{"n_layer": 12, "d_model": 512, "n_head": 8, "n_kv_head": 8, "head_dim": 64, "d_mlp": 1024, "vocab_size": 32000, "activation": "reglu", "norm": "rmsnorm", "norm_place": "pre", "norm_eps": 1e-06, "positions": "rope", "rope_base": 10000.0, "rope_fraction": 1.0, "qk_norm": false, "attn_scale": 0.125, "bias": "none", "tie_embeddings": false, "parallel_block": false, "init": "uniform", "init_std_qkv": 0.0207, "init_std_o": 0.0257, "init_std_up": 0.0296, "init_std_down": 0.0296, "optimizer": "muon_hyperball", "lr": 0.00951, "beta1": 0.95, "weight_decay": 0.0, "lr_head": 0.00421, "warmup_steps": 200, "schedule": "wsd", "decay_fraction": 1.0, "decay_shape": "linear", "final_lr_fraction": 0.0, "batch_tokens": [65536, 131072, 262144, 524288], "seq_len": 1024, "doc_mask": true, "train_tokens": 1173000000, "steps": 6020, "dataset": "wikipedia_en"}
MLP neurons of a small language model. Each row is named by its layer, matrix (down: output weights) and neuron, and shows model dimensions 202-297. Each number is 500 + 25 x the weight over its row's rms, rounded and kept within 0 to 999. Numbers have three digits each. A neuron's up and down rows have the sign that makes its largest values positive.
A block is one neuron, or neurons of one layer that tend to fire together. Before each block is what it responds to, as a language model described it from the Wikipedia text at the highest values.

Description: Compound label end. The second word of a fixed two-word label in tables, headings and infoboxes, especially sports results: first place, Second round, College career.
L5.down23:467506536539471450528490559479481520482467502509494540497507481493541473456550474455513509489497495495503484513459493473511476480497504534511488507463474517481482469467457526548516507509482486497515503479505494500522508547477479504529484456525465530504537483447512503498502504503526513505
L5.down40:487502496490475491534501512483487494506489517492516475489534572510504454485485516498478486486509519488490512483511459491483497510493453480503516512523497492493480542537553530527498487527483497467493527511559465547521500466469520516528519490510522469521524502493468551499534499508496457521
L5.down215:455489546504483498481467479497493510490503490458507529487496470531463531523493478504520517499511496456484477515520473520480532528496422487485483514517548503488551541488535527551484548516504496494503513506544524487442521508424509485513478521489489448465515522477533496490512539489467477499
L5.down225:495483503491469500503497488472494559481503533477493492484511464487543485489450502516460491486468521515487532513463505513493516485445490520522463480452476479513519523534497522553508498482502464520508479484519519510452533489602521477497505524533481528489519517514472536487519492492506465460
L5.down266:534468511478504514491490510478475531493500498464536514485518459496502503495445518504475544518528509503531538474469491510461508508528551522492453495556490512480457496507499484513475522504505512423532465515458472530502490484463543524504487535487456515495525495532533475487473497461544521475
L5.down759:467458499474474517481465534515475482431507538452524525541527502522485518549497523506541483499466533521534475524489515475530466445445460524471468501499503496496500454491512474522552499541479496504508462505493434532486456490489523514526504455477482497537526473493470499464458505533512524512
L5.down765:532484474454507526486446471492488503497490513495504484472532497527522496529474534477491495522510497493496417512467502460541464482495552541531500522528480472491506453476508500487475519495513482500493487500493477482531478505483496511504500490535499480506433515513486505512456520507516489512
L5.down879:491541507474473488490504514493508489518485522518461518468536478551540506445516488523432496515526511504503480511470549509500487537488524526458493492505522498497472498528496519496499531522525470505504513493480464460502452509501461480467455489548508519489558510536477496492486509496498504446

Description: Early word-piece fragments. Second word pieces inside longer words split into several tokens, often names, rare terms or section headings, e.g. Mu-s-eo, S-can-dinavian, K-wa-bena.
L5.down129:543502517440463457528456517511463476410490486469473512477479515525495516504531499513541498505508506483510491504497503501524503492492465476468503508484475488462511478484487500536503515506477494488549498518482485497493505472522534486477582507434477516499516524492487483509519522509500502507
L5.down181:483452531475522535498493524467512476531475505488469464494513487486477493524515473481461508545461503551503512487494478501472512508471520511486516475462517495501550514514547509477466530466521555517556480529511516501492535510500508525515522498522567469496488496478539518548504520470505517533
L5.down227:516493483523510505486495496475509516490461482471439483531506482523522467530526534507496461477509532556490527495523490507507488507494505532527480518493489502492506465481500468560508508465471532491519456501468511535518473511491508501530444480481473521491515486543438522493504537500512515507
L5.down382:474468523495499496532500491483486484505487502502445514502512492538454491502500495547514494502471536521502471530520511501512510469490525441502517482468510514499523486457492501532521490510541493478521485482489498478492479492509523535466543514524545518476475517514473529494480474496515483493
L5.down487:476516499538509493546498489526547468499532471481492485500481496522551467486554485528515445504521506485466460498516500530492501459503498515528457419491539520558477553485505524530535453489470469537490482481520508464511465452476442516487514476503515526518509472509500497491495487491490489518
L5.down541:489476502487500514515485481492517482486546443515465513483524523470523518503487525471533502480516519493566466511503493484530460542544508514499501462556472517463496499496513520463535532468522519445486465483490510533478489511544504462467495508512488483527533507492488487466478531544481486470
L5.down652:502539503510525487476481518486493492510496479537482519472435558473526483467527479515488504503506471529461501487497534515521531446482497517514500477517521482453519515474487485506463498503519495486545518507472486499480466475541507528518506480480450512467486515485498479504497564497501534524
L5.down1008:476467526455478492548496500515491488493506499502461424501527480516488523468482474491529498522492466451480491491484483478506482480487511503477493463525478488516480547479515495507524494543538530472486520522522532519513515493513530501516498551491464540480520505499537514532540499479505494503

Description: Section-heading closing markers. Closing ==, === or ==== markers that end Wikipedia section headings, e.g. ==Reception==, ===2000 census===; rarely a verb ending a clause.
L4.down103:503517516513460511494502479461552525491513527491488492508482471498521517502494476504445517491497488508492519477485504504511514489525509499479516524478485508542502507495517541484508476471518489554540533496521441478514532466517524494512491483555508518489515483474531518503527500523487490542
L4.down698:514518526471542507505515557556514494505561493507558529515494452522471471501530470482500481489528500490512498502547503500550527472455491571480473485490479510527497526504564524495507559468490505464535499499521464471528519496498505554509469486506497523519515483511524509480487516495484523509
L4.down856:503498492504498498490489490569524510485518498534467488504486459491502516481500561498478462496522478500537477500547539469521532524518500530533504528534453456522514472474523502465495524559455545476520519476489490506490502519520459547477499467528528491475478475486462491539486511519505541522
L4.down982:502498486505503515469491536456477523482499458510499488462517479500505474479510457520470480499503526526526467498528566544506521488514481475495505468477542512518509480500501509476487484492487517497512480510469520504464513524530493480497579538463485514506485520527478482476506489506516489534

Description: Quantity-phrase "of". The word "of" after quantity or measure nouns, especially in phrases like a total of, a mark of, a period of, amount of, short of.
L4.down289:522504453508455520446496451488504460517546514455508535504480497505474532468485497541498527467492510483491495450492482482547521500519547475452540549514508468566471606508494463498503557465492490490505502453483536474488510541487508511504517555490530479491487488500478475454473516518496486501
L4.down354:543478493494527530457463570483538495509512493463524483493538484491519475552506463491454519475518513506528520476467510529513522474550459504508504523468481473486448484500474501522495526495515499413511488468528564486508498493501475490527481503496490504470472524516441516489524472545515518472
L4.down612:523521513534455511502480513482493510534525521500466568497497486481494529466497486514499547507488505498516512509539481476496511497523517492514472484550494495554451460523522507492470510540512517517494519508509504477510469522500517517502525514522498445498515502508464524500474464463495473556
L4.down890:502548492510492507531542526508510497547545501511503472489542532502464511586499498505497443488501497480495501509559458470480486471530518497509531501494487521490503494515438515485516576500522517517496493501506493518486471494508485499470517479494513499528514502502501560493477493513480518484

Description: Plural noun suffix. The plural -s ending attached to a split-off common noun stem, as in castle-s, squadron-s, regiment-s, concentration-s.
L2.down261:526523508500498542440472495490495462528482469497460501522530535468460497522508515524468482560492493528515479520488514498515524495494487489513524476469474482507507495488553505503507462513520488523546498529556538484531528518464448492507528497494516504484517523478516504497501506496509489506
L2.down709:521564457497497504492493502473520532484507485462512502478505471502534506503464503482478532540495510544508479467506457470463509490495525480531502497536482492498536502545498508515511516450478492521519513512464478490505526536573481510493528569499508485492490544537440479506485514516506500501

Description: Infobox field colons. Colons ending a field label in infoboxes and list entries, just before the value, as in Born:, Location:, Released:; weaker on table pipes and scattered word pieces.
L2.down47:490513463492497530498490437503478477531524479511518459478520475512514484467541486471481503492491490472465494510504516468516491523516518488508535520518476473497524532478510498511483471488488559535533492515513517524506515561415485506529536482497499507479492489501512521484481514482526533533
L2.down204:539510468473500484456472482508479463486498512509494499512514489537469464493527505503461481501497483503495512501511474472501499498561503525488533488536474466506537507478474512478488521487519529539481489471533521550465483546471467529537513512493490501478489447505506516476482495458476494539

Description: Predicate noun-phrase openers. Determiners and ranking adjectives opening a predicate noun phrase after was, is or became, such as the only, the first, the dominant.
L5.down134:459490497492552494488534531536503474498522552493468534487480478525540522520484518451530540524491509520517470535482489493505530439484457440488551492501505504551509507519524503511488489492529537499521429515491501433471473527485526502463486493484552521481529503478530509461507486504512464465
L5.down279:505525479483437429489487498550496502527505478567484467462457507511502537516516533542473448504481521547523467508474519545454532474474508521540481522487522486516513521458499556521543550488530506499521516497475492471486520504548476485522511506478526542535475517533474497498487514485482450476
L5.down339:473474493448482488534478494534528502482466487519482527475495488512498512534530542578529463524502555533490461519516492482516477509527509540500529516533520477521537505502457483511469487445490480497480477482491530472493469530480502546489495516520532509545502512497439470494519469534527476488
L5.down377:507527508477460525516513535533531508494496500529492466477483478489528514492550518518482497496498565525498541502512491498482491468483481500501502507456494486472515504528473516476469499470487511478478474496471507492460498489475465505517493484468505502473485507513508520493534488504510511526
L5.down380:472535501473515488529509465519502500488500517561416484485520555535503511551491527464503480523557484543490512504495507500531492521489488453513463485529516489480474482480522499494516515490467513509484514475475462528500484502469507495494514494540511464479548491477504488515537486519490484478
L5.down721:518533517524499482528498471556511482515481467518524532544516559498470482551516495494527512537488505495516488523553469476473492456476500502541552511493469486530562545567504475492486503480492501482527481513485547492498465510496497568526481473502525455480469486513503520502491510517517463502
L5.down735:463500507555511499512484419491459477518464480500493561512515518495442470545502495460523522520526493464492513447509507502472569502499469511476511495528471506521524468487509497505454508474508504480493487486529465503492507471469519529496476512477496507478503548476488484518505506488487495516
L5.down882:493498518487470431490506501507527515488502489506453525510478488544486520498524499481507510477534472511533494493532480507471498458518510505506469504532487496503536466494499519496464525466528483465484507567499538463459505476539451501468473481500525537465514443463468506500506462553525522489

Description: Articles opening noun phrases. Articles and determiners (the, a, an) beginning a new noun phrase after commas, was, or parentheses, as in "was the son", "a prominent".
L4.down56:466494481463472514481461493496510524513535486523495483492516516521499505517435547476488539493460515469476470552505523466465529519494487506530528541554503469460520465499475485493503495503495548532526520551552527546488509522469492526472485540507476504545486506478421477499491470487535490433
L4.down233:512544491542523507517488495541524515498506481481490510518486509511482473550531535490500519491518499503510499488534481485483508520476558508544488491482479477534538518521544513464508532495520510477492539473486493472502502494488543537491468456484491485540519486499520497467514508519498486497
L4.down306:495454499443505491520500500510540530460494493511434464540503496516520467508529466530448496472521522463456460464528490513487490498495489538477468489500540520484485442490488507486475465525480498521526525458483458510520483526527508502484527499521464559485513445484517473529469462502528526475
L4.down551:501470495454491474520483473552505493462498481505466500576456520516495522524479502512517546532535518474533490476504477472553480521468512514488474485484535472517537478501472509479505496487440524465479466519494499510483521495530461495503501453510497500507548514511467491511503490541514466536

Description: Second piece after initial letter. Word-internal pieces, usually vowel-led, right after a word's first letter or letters split off as a separate token, mostly in names and titles: S-tre-tch, F-lu-ids, K-n-app, S-na-pper.
L4.down211:499434504521494461552462507461492465474537498513507464469507529528526500497503504516487469519497485511509479448556493481510524534468493533468516484484473429475473502480490505507525511506520489460470505491511493471504502521505486487482513499481552468491535494482480518489477504516512506501
L4.down235:549477518488547510528492508512502501478453523547492498479454455487461494488481495530486478437538511462431462501491473495459482495493452491561543499487504493522508504499539500516462450471535527496508525508508514510533461471475481508464498439493487502480479470486481453494499523483477520465
L4.down578:513536512468495480522513492511507490482500502489519490493472539537489486474516480512490497492557488481507482517515524536480476501482503472499485453497492511522486529523509490504516488512502513492497475507541499518532526529432478484527503489475478465491526511498473513537515477465509477484
L4.down791:463522522491490527480555545527565494505517477428565475526532474498453458504525478509556526458485529471482493497462432533508471463500508520508470462492490511501506530509531486514513489483501492500510501507467463517535511481530482461484477505537471514547473501478510500487500475504520497485

Description: Partitive "of". The word "of" after quantity or part words like all, one, first, part, most, none, as in all of the, one of the, part of.
L4.down25:491484491522516466516502490508510451490425500518488447515527489490503500535493502511512464488516536466474474476479521482514493508509481497491468507474469485486530483493531498506477503456523493514488468492523453521499481504534516510529509468444501489515488448543493504556524459540505511517
L4.down536:521473502505506499515504513516506532484477506488456499486526484491485534503534477510518541485520477472518497541472537532520500453497500479544494487481488508527526520516504506535511491478464513500470521520457467506490509496455451505492532526497527500462462484481523480482482521482476482512
L4.down687:486460537474497495516495492475486515527507516542481515519453490505468466487484505496493462540503461514487512444548506538468542469495493482532510525475486477537469490471513501554461482516530483511508511512505463479479504486513528543456500494507481453472532464497568519529482556479529484514
L4.down935:494517498489508525465526497445488448507531506539513510525489514481515492524461571455511471487501492527430529519517526532478501530482499518494480466512506512526515472501482509443528512508491510544535527517462484589519469476526443532511461492489507521484475468547522479485525526455503519500

Description: Membership/affiliation prepositions. Prepositions, mostly of, in, for, after nouns of membership, role or part that link a subject to its organization or whole, e.g. member of, part of, episode of, commune in.
L5.down157:477520461484527494499504507501520466508533494517487515458517477518518507517461499481474502447477488501474466509541545521495526513533551483462483498526465510555498483478538506548515496484495539468481540488504477521548546498553508541484510517509468483452481489488523482495474497510518497515
L5.down246:530452534507481480522569549475498504498496460495499513492508469468488490467475516550472488484475510541487458514489538461472530458493488500462475500467518471464486505501545466488500508504458490486542490494474480526509528508576504578522518530531498502510491487545440501481468531496499475442
L5.down390:549473490481512497498504552482442460488515463508473513531473509524525502473486481521469458476469516472478552517470510449504473512486523487478491480520539523499450526504531490492475526504485527455489499470498518472497500472591525548522553507518494501477522491494462553488499470508499484498
L5.down550:512523487500447451498481503477480477486506466525487501471462517484523507477497474479490474526539450488480476490499506532535468542512540503506480518501552487470507529484535495473470475508530486525498525491522509538478513510523526548535493553438548494524483518542512520481511464498568485511
L5.down649:500494473489503501496495480481485460455572478483516491472512476481518535498499485524504542466467537494493511489505522451477475499470510500520506499489504490490514543489449479509539539508512463540541493505406461474482511520496558465441491497521454545533484463508487499531457511480548517457
L5.down710:494518509441523498540481469466519475506540504517462522515502489494515468519486508471443498479511468498448496513538528520524491535532524501504510506497558458520482463491459468534545496526533505526495542495503524460520512477514499538494491523470500482520511505482529515527512513495541503477
L5.down727:544472509483504486466508555479514473488510578489494485466486476560525488560498501486452511531507500497506481470513471495510466487459516490483506518470518491517475496495502521491524559523492503485496496444528537520524444498476479477515482511506523553531495489484449505483484522479516440476
L5.down741:585515510520490490489468533530488520488493506514428470487487518483509524510484517446440508532495502506512485482498512511477490495473512484503547504476467500505493478491483515495505492527531510464506518482512517515507511506597549484522505507503447481510480540542481518506513518527524523523

Description: Token after opening punctuation. The first token right after an apostrophe, opening quote, or opening parenthesis, mostly the possessive "s" (Fiat's, film's) and words like to, a, in, des.
L2.down564:536503511519534498538498550526457485518495500497439528467508487484508496506428503501509529529524502513526501499508478475517508471497491472501467520463499529450472535488455491485466506504507484450472494493534512490496516488505525495524512512514536526472480513483505541482466495466483510502
L2.down852:473483454551525515512538515515520505542501480528510484489473513483505486489429507508504492507479513501513508496492511483464544504500526474479509492495509502516506534471483519523457488509512481468463509466528531513510503493605525506511491536491471501507406489454466495520486481516480541450

Description: Noun-complement prepositions. Prepositions (mostly of, also in, for, with) right after an abstract or relational noun or verb, e.g. sense of, interest in, love for; also verb-final -s/-ed in list titles.
L2.down23:460492447527487489510518517518465461512515512490470499484521487486498416478489516491499505481451492513507505543493528459497485491492478508485510521483497483507474482517548487486487495500528541536484462509504473508493492501496493509496517557514495504502540521550470526518505487486521498502
L2.down788:507491490479473523520497503494486511467504498503463504490506466517467497522473499507507524503488454530477499515512508473508519456461509506454467484537501461485506499492512479474493504498499495525530481524504546489481486515603475507517522531491465497508492526536483512510487482505526494496

Description: Apostrophes and field colons. Apostrophes in contractions and possessives, especially "it's" (both the ' and the s), plus colons after list or table labels (Phylum:, starring:) and The opening titles.
L5.down25:538515515505460498508516526493456526488546533501499519511505532519556530506492465517467509454521529512477516497473515501508506511504479519511501501524496484537458518489505522488465464516504467475492493440520505524492526513497505516469490477481532492506522485502514491491447495505491512520
L5.down117:509470507534499506483549518467534498463529453493558505510485513492479476484486513526534501492476509479491507512490497492490469491495475455507481464470468451491497485487487536467475486463452512479490481503469514531478508497499503474504504512499546517458472544503516513451477460514463457492
L5.down369:463439477488510472480509522478495488517506512533526511494492500491486490532491494543519513462519528494517482541529533495538478478499479489460456463473487537458511465503510440530507521458453495453517571515536477506498516581588506471474498502468504520486520510447492479511458493477495538469
L5.down394:500475479573514500509467512476531557517504480503512506509514482516528499485483518475486524540503522487478507460484530493509544479461442509501523495532519512500549464489490517481490446490484493440470517464520507514462477446398536489516505495478501476491524533521498523515502488495498475474
L5.down499:499469522498505485471491461465499479442529521523499548529506535430494505520499492485499501509505509495552512553477544476478516536497507537500450519493533527486473496476456479524501512477493496544515478511466528503486528518532563499475486562475510525454566519500542461524483506510463523512
L5.down605:513430518482487528528499495502487513519533511510494482543490513468471497459532524472506462511524481500478505478438508548482489590469501539507510518476521477479447484526523467496514475501481553525531511498480476484525496507444480517521490505471453502516524448500457503505515517474522506503
L5.down786:484453514461497562529523511488492536499511506520558525518488465494515497518500476501471510505492495470514551498492489527522522517512538501458470476508532475485514494508498498526524520468496499507480499499462500517496492524516521492449485493515520508509526507476476493502524522535493513487
L5.down889:465483503485518499543484533500470458519473511487513494484512488452483518519467450497545487501505531466530517503481476477486510549455530531462489450489481471490504566525526521473518523489527520469527487498511528499506492481479483463530468487508511525549485547526525460487479501480445487499

Description: Infobox field separators. Colons and pipes right after a field name in infoboxes and tables, before its value, such as Born:, Density:, Species:.
L5.down16:547488503535515475534531526518498510513509535510474539476551479499499481521507459532533527495499548505506503511520498518479540504491482526495480528500497475494513515491467539486539499515521490501489502469537495532507529497418506502505517500454509455470526494465457495453527495517515517498
L5.down471:495485469502547498484508539480497473534469490510488502516534525522570490536543506487464503514509515509515478521493513532480497514485459506500477476457484490522491500493509516472468542487487480446536518486513488460469423477464477436498489534538490490514486485479492515477504465500477482432
L5.down524:495549476523496458508495518518514527515517518504493516498511495514553525529474496498485512492490500501437533500524471477482447546482423473492524501517494490518499509515487455495483498493480510586494481462527507471490506522503479478511516511510547507525541489469526505482515533518422473496
L5.down579:498521490505492487504451505504512494483526454506477493473480489498492547519493535486534489501512504465528562526512473544464492514488492529483521527535481513481514465476501504491486478463527514488504509512522519550493502522543512517493508515447476482494481482504480496483500522518505532515
L5.down672:485423473488511500521490504498452506469515513525433501489501474517508453486484516519510498496483476481496544472480543503506478516515503508458469439483478516508470473529527502525509466513499473477491537458506489550502515453568494502459472515506510537519508489512539475542507501504551488523
L5.down826:463510525495465483507537463494531489534487483494542472459528479476512490524520519497526505495497495477483488477480538516481473507507513507518497491490439527485512510539477496505469454481532506502498485481500500490531462503497459513485512497495515517510483513527481505473498469498465532556
L5.down895:485491539509420483479454573484510468446509516549507493482492533499495506449519470497486519476523484498503491495477531472493536520521528480525493516507506495513497494486474527513472506512510497480463510497508531483494522487492520443464528478545492507475529463524511506534500515462501528483
L5.down929:544472532536508467508484505473508532477530510529531505491508511520535540526523503477518507499510449545501456527479496495499489506520507530559477512547504523508534532513466479510511496521452481507505478519532485498523510517558541483466445492503514513524500451499487486484553486478503517467

Description: Noun after number/ordinal. Head nouns right after a number, ordinal or modifier in quantity phrases, such as third place, second term, five times, median age.
L4.down73:512491524453519512459546515501484455512547520495501491444540523489501543513520536495467496538501530505474504497482496510510525444476507518479498453504489483519514492486505484503499555514542508485486454543525501460515514557475532484499527516502559494510536485505507491492563499467513518482
L4.down236:522473481503461526491460516510447506473525491489503482522481541484558481477526539530497459528479487491507510493491539523514480442531496471522502516465499433514531465538524503540462476473507493498475477528489504495469494471518498491461436537512444524506530501501531474497455483497543503496
L4.down261:525530479460515486481491495487515535545532516494536528465515469496529534529470466518473476482474503519508506483494486535463506490505476509486485481490563537517490518509483506505480480491488514444529467520468479516524513480576501512431516526541481545467533544512429523452455483496529506481
L4.down644:519551514470521479475524470477507485482502491522528509491528513503501516499532467474516506498461484493503490461476467499466481473537490479479514501463503498474471531531500468536507501511555491472498481477532485568486527562502475516515476488490482538474536499490514512473471525504529479504

Description: Track abbreviations in stat tables. Pieces of short uppercase codes in sports results tables, especially NASCAR track codes such as CLT, BRI, DAR; also terse table cells like Labour hold.
L2.down592:530516509481444536523484467451499484520503492525478509533506526438506523487512514465485503496480472510475543551502511495513568508504534467490489541547481475437448458511486493524496468525477471471515492535515491497499496473520527517524500475492520445489516550484507532522494492455472504475
L2.down880:507471546472489470524485508508528535497523500525538480494501555478493501494516499516533479517506496504484486506514478496538465525507514527455528501498516538474510489512471494464549532507511499494497506530503510466498518492543538517502510465515467478482462516484479531523508470495483485505

Description: Wikipedia section heading closers. Closing equals signs (==, ===) that end Wikipedia section headings such as History==, Regular season===, and words within headings like "Members of".
L5.down58:508461474488472466515529514508512506538527512468504544522518500491483522473494485494470494492522462481554496519484452489524500518486502525469545520468521512509477463459498502504517511498506475488492514458482531471514487482462489489496449460475522480495514468543505468527449520504487499509
L5.down376:494533479506439481481519488447506481494544511514515520454489460472524492535528466489474468479497486522462489457543470529443500485508521485512514531495488475492507539502511538496531498534497491540482502496494513461509502487519474499497514508554517484521503480472508534506493516503524455473
L5.down447:539482499514515459509507508505518506500468517487491483503496457536499454513499489475475516468515503464507484500449528485540503489486497510525516541485498517488530509515488539496508519517500555463501477486544490491517467480512478509489488514521534509496489528506433527460491510519501502516
L5.down511:495513497506526510495520592454503460505515486474535537464496512507516560467499528514460471498484500464488496503531518470521507475524531493481510498487479559536412494513509525568507523470531523493461510529516506521546495489472521504471525513511469513501496503465481511487478512453471487480
L5.down784:505520533474469554458498474470511528482493529485486444497475508507488452466495498542501490500535467504519501492517477519486480511470464544483496537489478456503474472489460507541487538508486498451521506517520524459491461477454508471523506518490517525513513475493481485494536516538516496479
L5.down807:556445510480486516468517538471502511491481510461503455491474512444497535463485492485538495521517477456554498516473480530480473490559529500487472500540530465463478481522469489508498541520481494493503452507495531528485527498499501499550479497479518486509483545534460494500464446474533510470
L5.down846:510535504488508511518500503512515508483468513500511497499485519529495513511527527515470472482497531523495498480485523512494506513523517532465475514503460482498528459519507461478485497536553484513493455550477504514479516531513442513446493511500507555504506438489468518533485542531538520567
L5.down960:500514503522489510499484432531491512457527491460489532489512493486516470506488522518507532521542531511474533479472494488517536457487473537521492507485459506502526522496510495489522542490493528475514502538479475500488511466542512483483534480554521535457478503511510490515458479517461495511

Description: Linking tokens before values. Fires on short connectors that lead into a value or object: of after quantity words (pieces of, capacity of, 9.5% of), table-cell bars, pp./pen. periods, plural -s in headings.
L5.down171:539509491501496498488514505517499524474486508501504555528507481505505498481495481526548441533505478457494493507517467490482562480523470498522506503485487510523446525536511517528490487474467486548506504505479504469538526479547506525534522515489530488507535483496498464534527549500534541473
L5.down176:542486499539481525442472486480491534522459519493522513518494497507507431519496487464499459533506542519464499480532475501496488523511508465515553494454501510480530482485497540497487503516511484501532495535549496559503499515479477505525477516489523473484518515490512440502529472541517491480
L5.down196:532514514497509484468489434471503487467497491510501515509520434517495509475497520515498548529495504486500491490508480490443502504456505499455505507507473499515522475514496479467485512461501502495526537568523505507501512491479497467551520502512530524465484509528478476486478455486511537448
L5.down651:492548505460513506461512486452490517492467474529521524508490497506495520505528452507488515480505468464503499521530512519492529495522468519478475479501500480496490501508503496519474493489528472543502489547529498574519480477491507508508464531538499531478483471509484527448492477546487515473
L5.down734:497511480538480549513516469531516523482485511524481511469501489494558521504494487460513481510484528514512473461491514462513504463494459468471488495519536526519501527468499481506518527551524506491488481458498498479516461504518494488511499545485519512521476485497506472497463488471464489527
L5.down747:518469538458454529493513492518509430484515478486519484525450492521475437451510534459502505502465515520525497510485513505464497505535555494451517518495524486490488461549510499525519515504508514501552466488512502503533532523536494488498493521528473498507569490514469504485484455424539541467
L5.down785:441512522533474509501497540498480549531485509484512474531507496503514512532540466520494515503490499488465479544450502507527496501514458474483490508510483500465506480505464507474474501460468459504499486525470484512490510488509513484511520506507511465468476500461490494502538516507452518576
L5.down808:540510516466461525473479565502486510428482523501449516548518499528476441492430511552488500502503506497494495513494531464505538509499481501466464472460478509571482488466502490532497480510504501522481491525498471481537489494537455500477533523455474489527497477488501499435537533495542475533

Description: Second piece of names. Word pieces directly after a name's split-off capital first letter, mostly unusual or foreign proper names, e.g. A-e-gir, C-s-aba, Qua-id, Y-ent-l.
L2.down786:482512492502497488527450446524486489506513527536496487507497516478493508489517480495522440510457520520477491469522516524524523496532487537494489447482484489484518544441483443476517497482450490489542476487491509507470546476453525546470486469509481510476507482471500541498485516528508451563
L2.down987:506512547537519496525461511501534470491497496492526506533514534535516459521513477506535540511488512506514482500504505520492509460513510503508530490506507515508504528482529518507440483524442517517447498489490507491491506510492463480474491507526470455486460475483480511518499526485475480489

Description: Wiki heading closing marks. Closing == or === markers that end a wiki section heading, e.g. after ==Early life, ==History, ===Northern segment, before the line break.
L2.down823:500528449556515524519486484530503523463522476481496499490483455483497476457516536510568496529535523520526480485529513480534517495520530510534548518516456477514504496479500533511494508490498537501506515492436526551478503521519507497486499498517486527471491504460407493507471447480504501523
L2.down961:499511495480520503441506505546528472541517489531479521512457462475517524518552487524429553510525491491515507543483523466515491511518503496461470493510510519528517488508523514506502505500523522509502478461500418456481449529483472481497505482506539572523532500480524502499505489529503485478

Description: Word piece after short stem. Second piece of a word right after a two-letter opening fragment (Go, Je, We, de, re), mostly names and rare words: go-o-glesheets, Je-op-ardy, We-the-rill, de-th-roned.
L5.down84:495485476474519467526482450527438517483493474451485497531463519497501521480492467501515531481475496504557490500485539503531504503529528491471519503500495537485480481514503420524484531550495539528497497500504455509464508457483518503490536475508523507470500516493512524482526512468529501569
L5.down177:517513482560560474484494510519570522418496505547527526464517477533518493477506481472495461497526527473492516486475545494558448466534504519504474508486500492525517462514470502484482489503503522529494497498501497506489539499517519499455503490501561483506495471545534555529498505489482484528
L5.down594:500485521510465437499523489484470496500513486531435527506488523513499521523487479495470512492511508545512499516517462506504534536516471451496472551487491464452496499549499530522476514488494494490455503510430506444491486524480552475505510496476494511527497507498538495504492558473477523494
L5.down597:520492481546523548506474506475516512488450482536495543511435488523520498528533507509508523475517519517495545474485473488503456501481551511478478528507531480507547536491506509493459509489552491474505492504487508538493538496474558500555475477523480440479478505490533471518530508526486477469
L5.down633:498524501465468471542509510520513495511457490480511498470517557499507518495475543479490500501526504473481470493539520498540525496479520459502508504466467499465499499524493505541452495491496524545481475496510485525494475529566490489482505472538527509505476480533507438522500490528521484472
L5.down678:465499524499428534467527508502518531460487487546508502499512528497490463519500526520512500473473516521495504542493501520485500498505491535487455514525489520516568512452497552510470513528530484498506507493498487555507511484474513496497486490536496474549520495481498483493513488513484528492
L5.down928:477541489505492492485526485509504475535492531509475530507503472520534487502479466473469494488539459515522500467539504480502454505514459507472506467499476490523509528508498488476473510531440508531549480450499487515526504480482467524498534462507526514491496484496461486526479497482435502530
L5.down948:539518498445491465515494502519491540509488512508538474423498509505540484489473506544514480492451505517501500513525493477515489505561515518514530479469517468490497516505465550500524468518517534493496520461515498512473546479492508534473540464534507466478515467485512504527508503501497497496

Description: Table header delimiters. Column separators after header labels in wiki tables and infobox colons (Peak position |, Team |, HAAT:), plus some of/at.
L4.down8:473513505504518508513516494506493523512513478515503507491535480523480474493518474457513459498543486489519468530497517459498502499447496526541532474496498476507535486511500514520500450482480489493499467505464486545530521527459486502488497546507466452464532499486490534488525502496505494491
L4.down22:526504453516534524508506507550495506497509536481476517495501523515485529513516469483507479517489546462482482505502502469521458514469459501504522498520482471509532455489500470513512526526521484479502502505504472550517447501466494528519520528529513483506495512528500453553522510506486491491
L4.down819:457467519510529561481479524458500490506525476471488478518514504477493475499495527510539490470545531484492486492508437495498491482498522553498519513486459484517543548518496549511488541448520478530517506534501439472475485519482464535523510513464469464477518501525490436517518498499533511481
L4.down1018:454553505525471526459490525514548545490546497487512504476501544492447500471513481497496501486447527484481491479514487504488532487537475439497542501486513530504507505498485472528478497491519484496518528494518500471503491509530512530524501530520505494480534456488482513505471496518498540519

Description: Contractions and infinitive to. Chiefly the t in don't/doesn't/needn't contractions, often in quotes or song titles; also infinitival to (likely to, begun to), not, 's, 've.
L4.down141:527524524466500487492493469516493504501498475518473504549465510494495546482498529553498541520511533500512476459502518523531499488469484489518479541490565541471517482534470503486473513486524465534490526504445488446475494463486519529508503519498519508499500470547447467514483489510513526486
L4.down428:478539454507491505488484536508534516509504482513487505485498524511507463480483483488439495502509496505507470518487500530499485435482465493501562544515497468517521474551488503480464541514517464493513517453499521511475480460539490516493557519529481520463466512516446535525480538498511485509
L4.down600:533518491473477499508439498466570475454509522504458515496510508516522490514500502524509510525515527536495485496463484509540457522518512524518513502476459493507484504525464533529502547521517498531530479502524499493505489484446484512493497498472517497474540500458523512498523509460483480525
L4.down942:513504457501514471499489490519492533480516492481532475503452464529509546511520509537456454494531478513476540508534473496515504467513486488489533491473492488527518480560536448518491539468485481512498499487462484471499516508497480517542494530496510491519500472488485462531526471538500515483

Description: Mid-word piece after De-/de-. Word-internal pieces right after a short prefix piece like De, de, Van, Re, mostly in names and compounds (Van-den, Del-eu-ze, semi-de-ta-ched, air-s-up-port).
L4.down337:508486453490502496437519531486483491498515501499469506490547455577476490493512483456480484470470515493491542493514476502510547516507441474504490460454467495519512497474505443499476529526509484506503485497475504517433463488441488500475494501464514499491517494528484491497475514528490473479
L4.down725:477510518494479500486521505539509503490505509504524516476525492520520520531520483536494472490493514478493497478529470536512485473483489553477514480523485518518500497552500533521481476503462467497535470487469513485483446479554460526507478477481489500535482503483508552514491479536511523455
L4.down908:488539513449523499453486458478494515519476488521500486474474547478509522520496480508475499492481520508502503521532498514528521539516500509477477506522468517495491479534482484516444484485490488468551485481563493457519532477535479499496492466483508470493474486521530540503450476512457529547
L4.down998:492522498480500490511485471481448505556507474494490546523519472531457485472502557502515467501521502461531490491533497473503553501485477453493500502509488513508496512509498444514491454496493468496531503512480515470504537483510483494491497540503524521501492481496445445521539506432486487518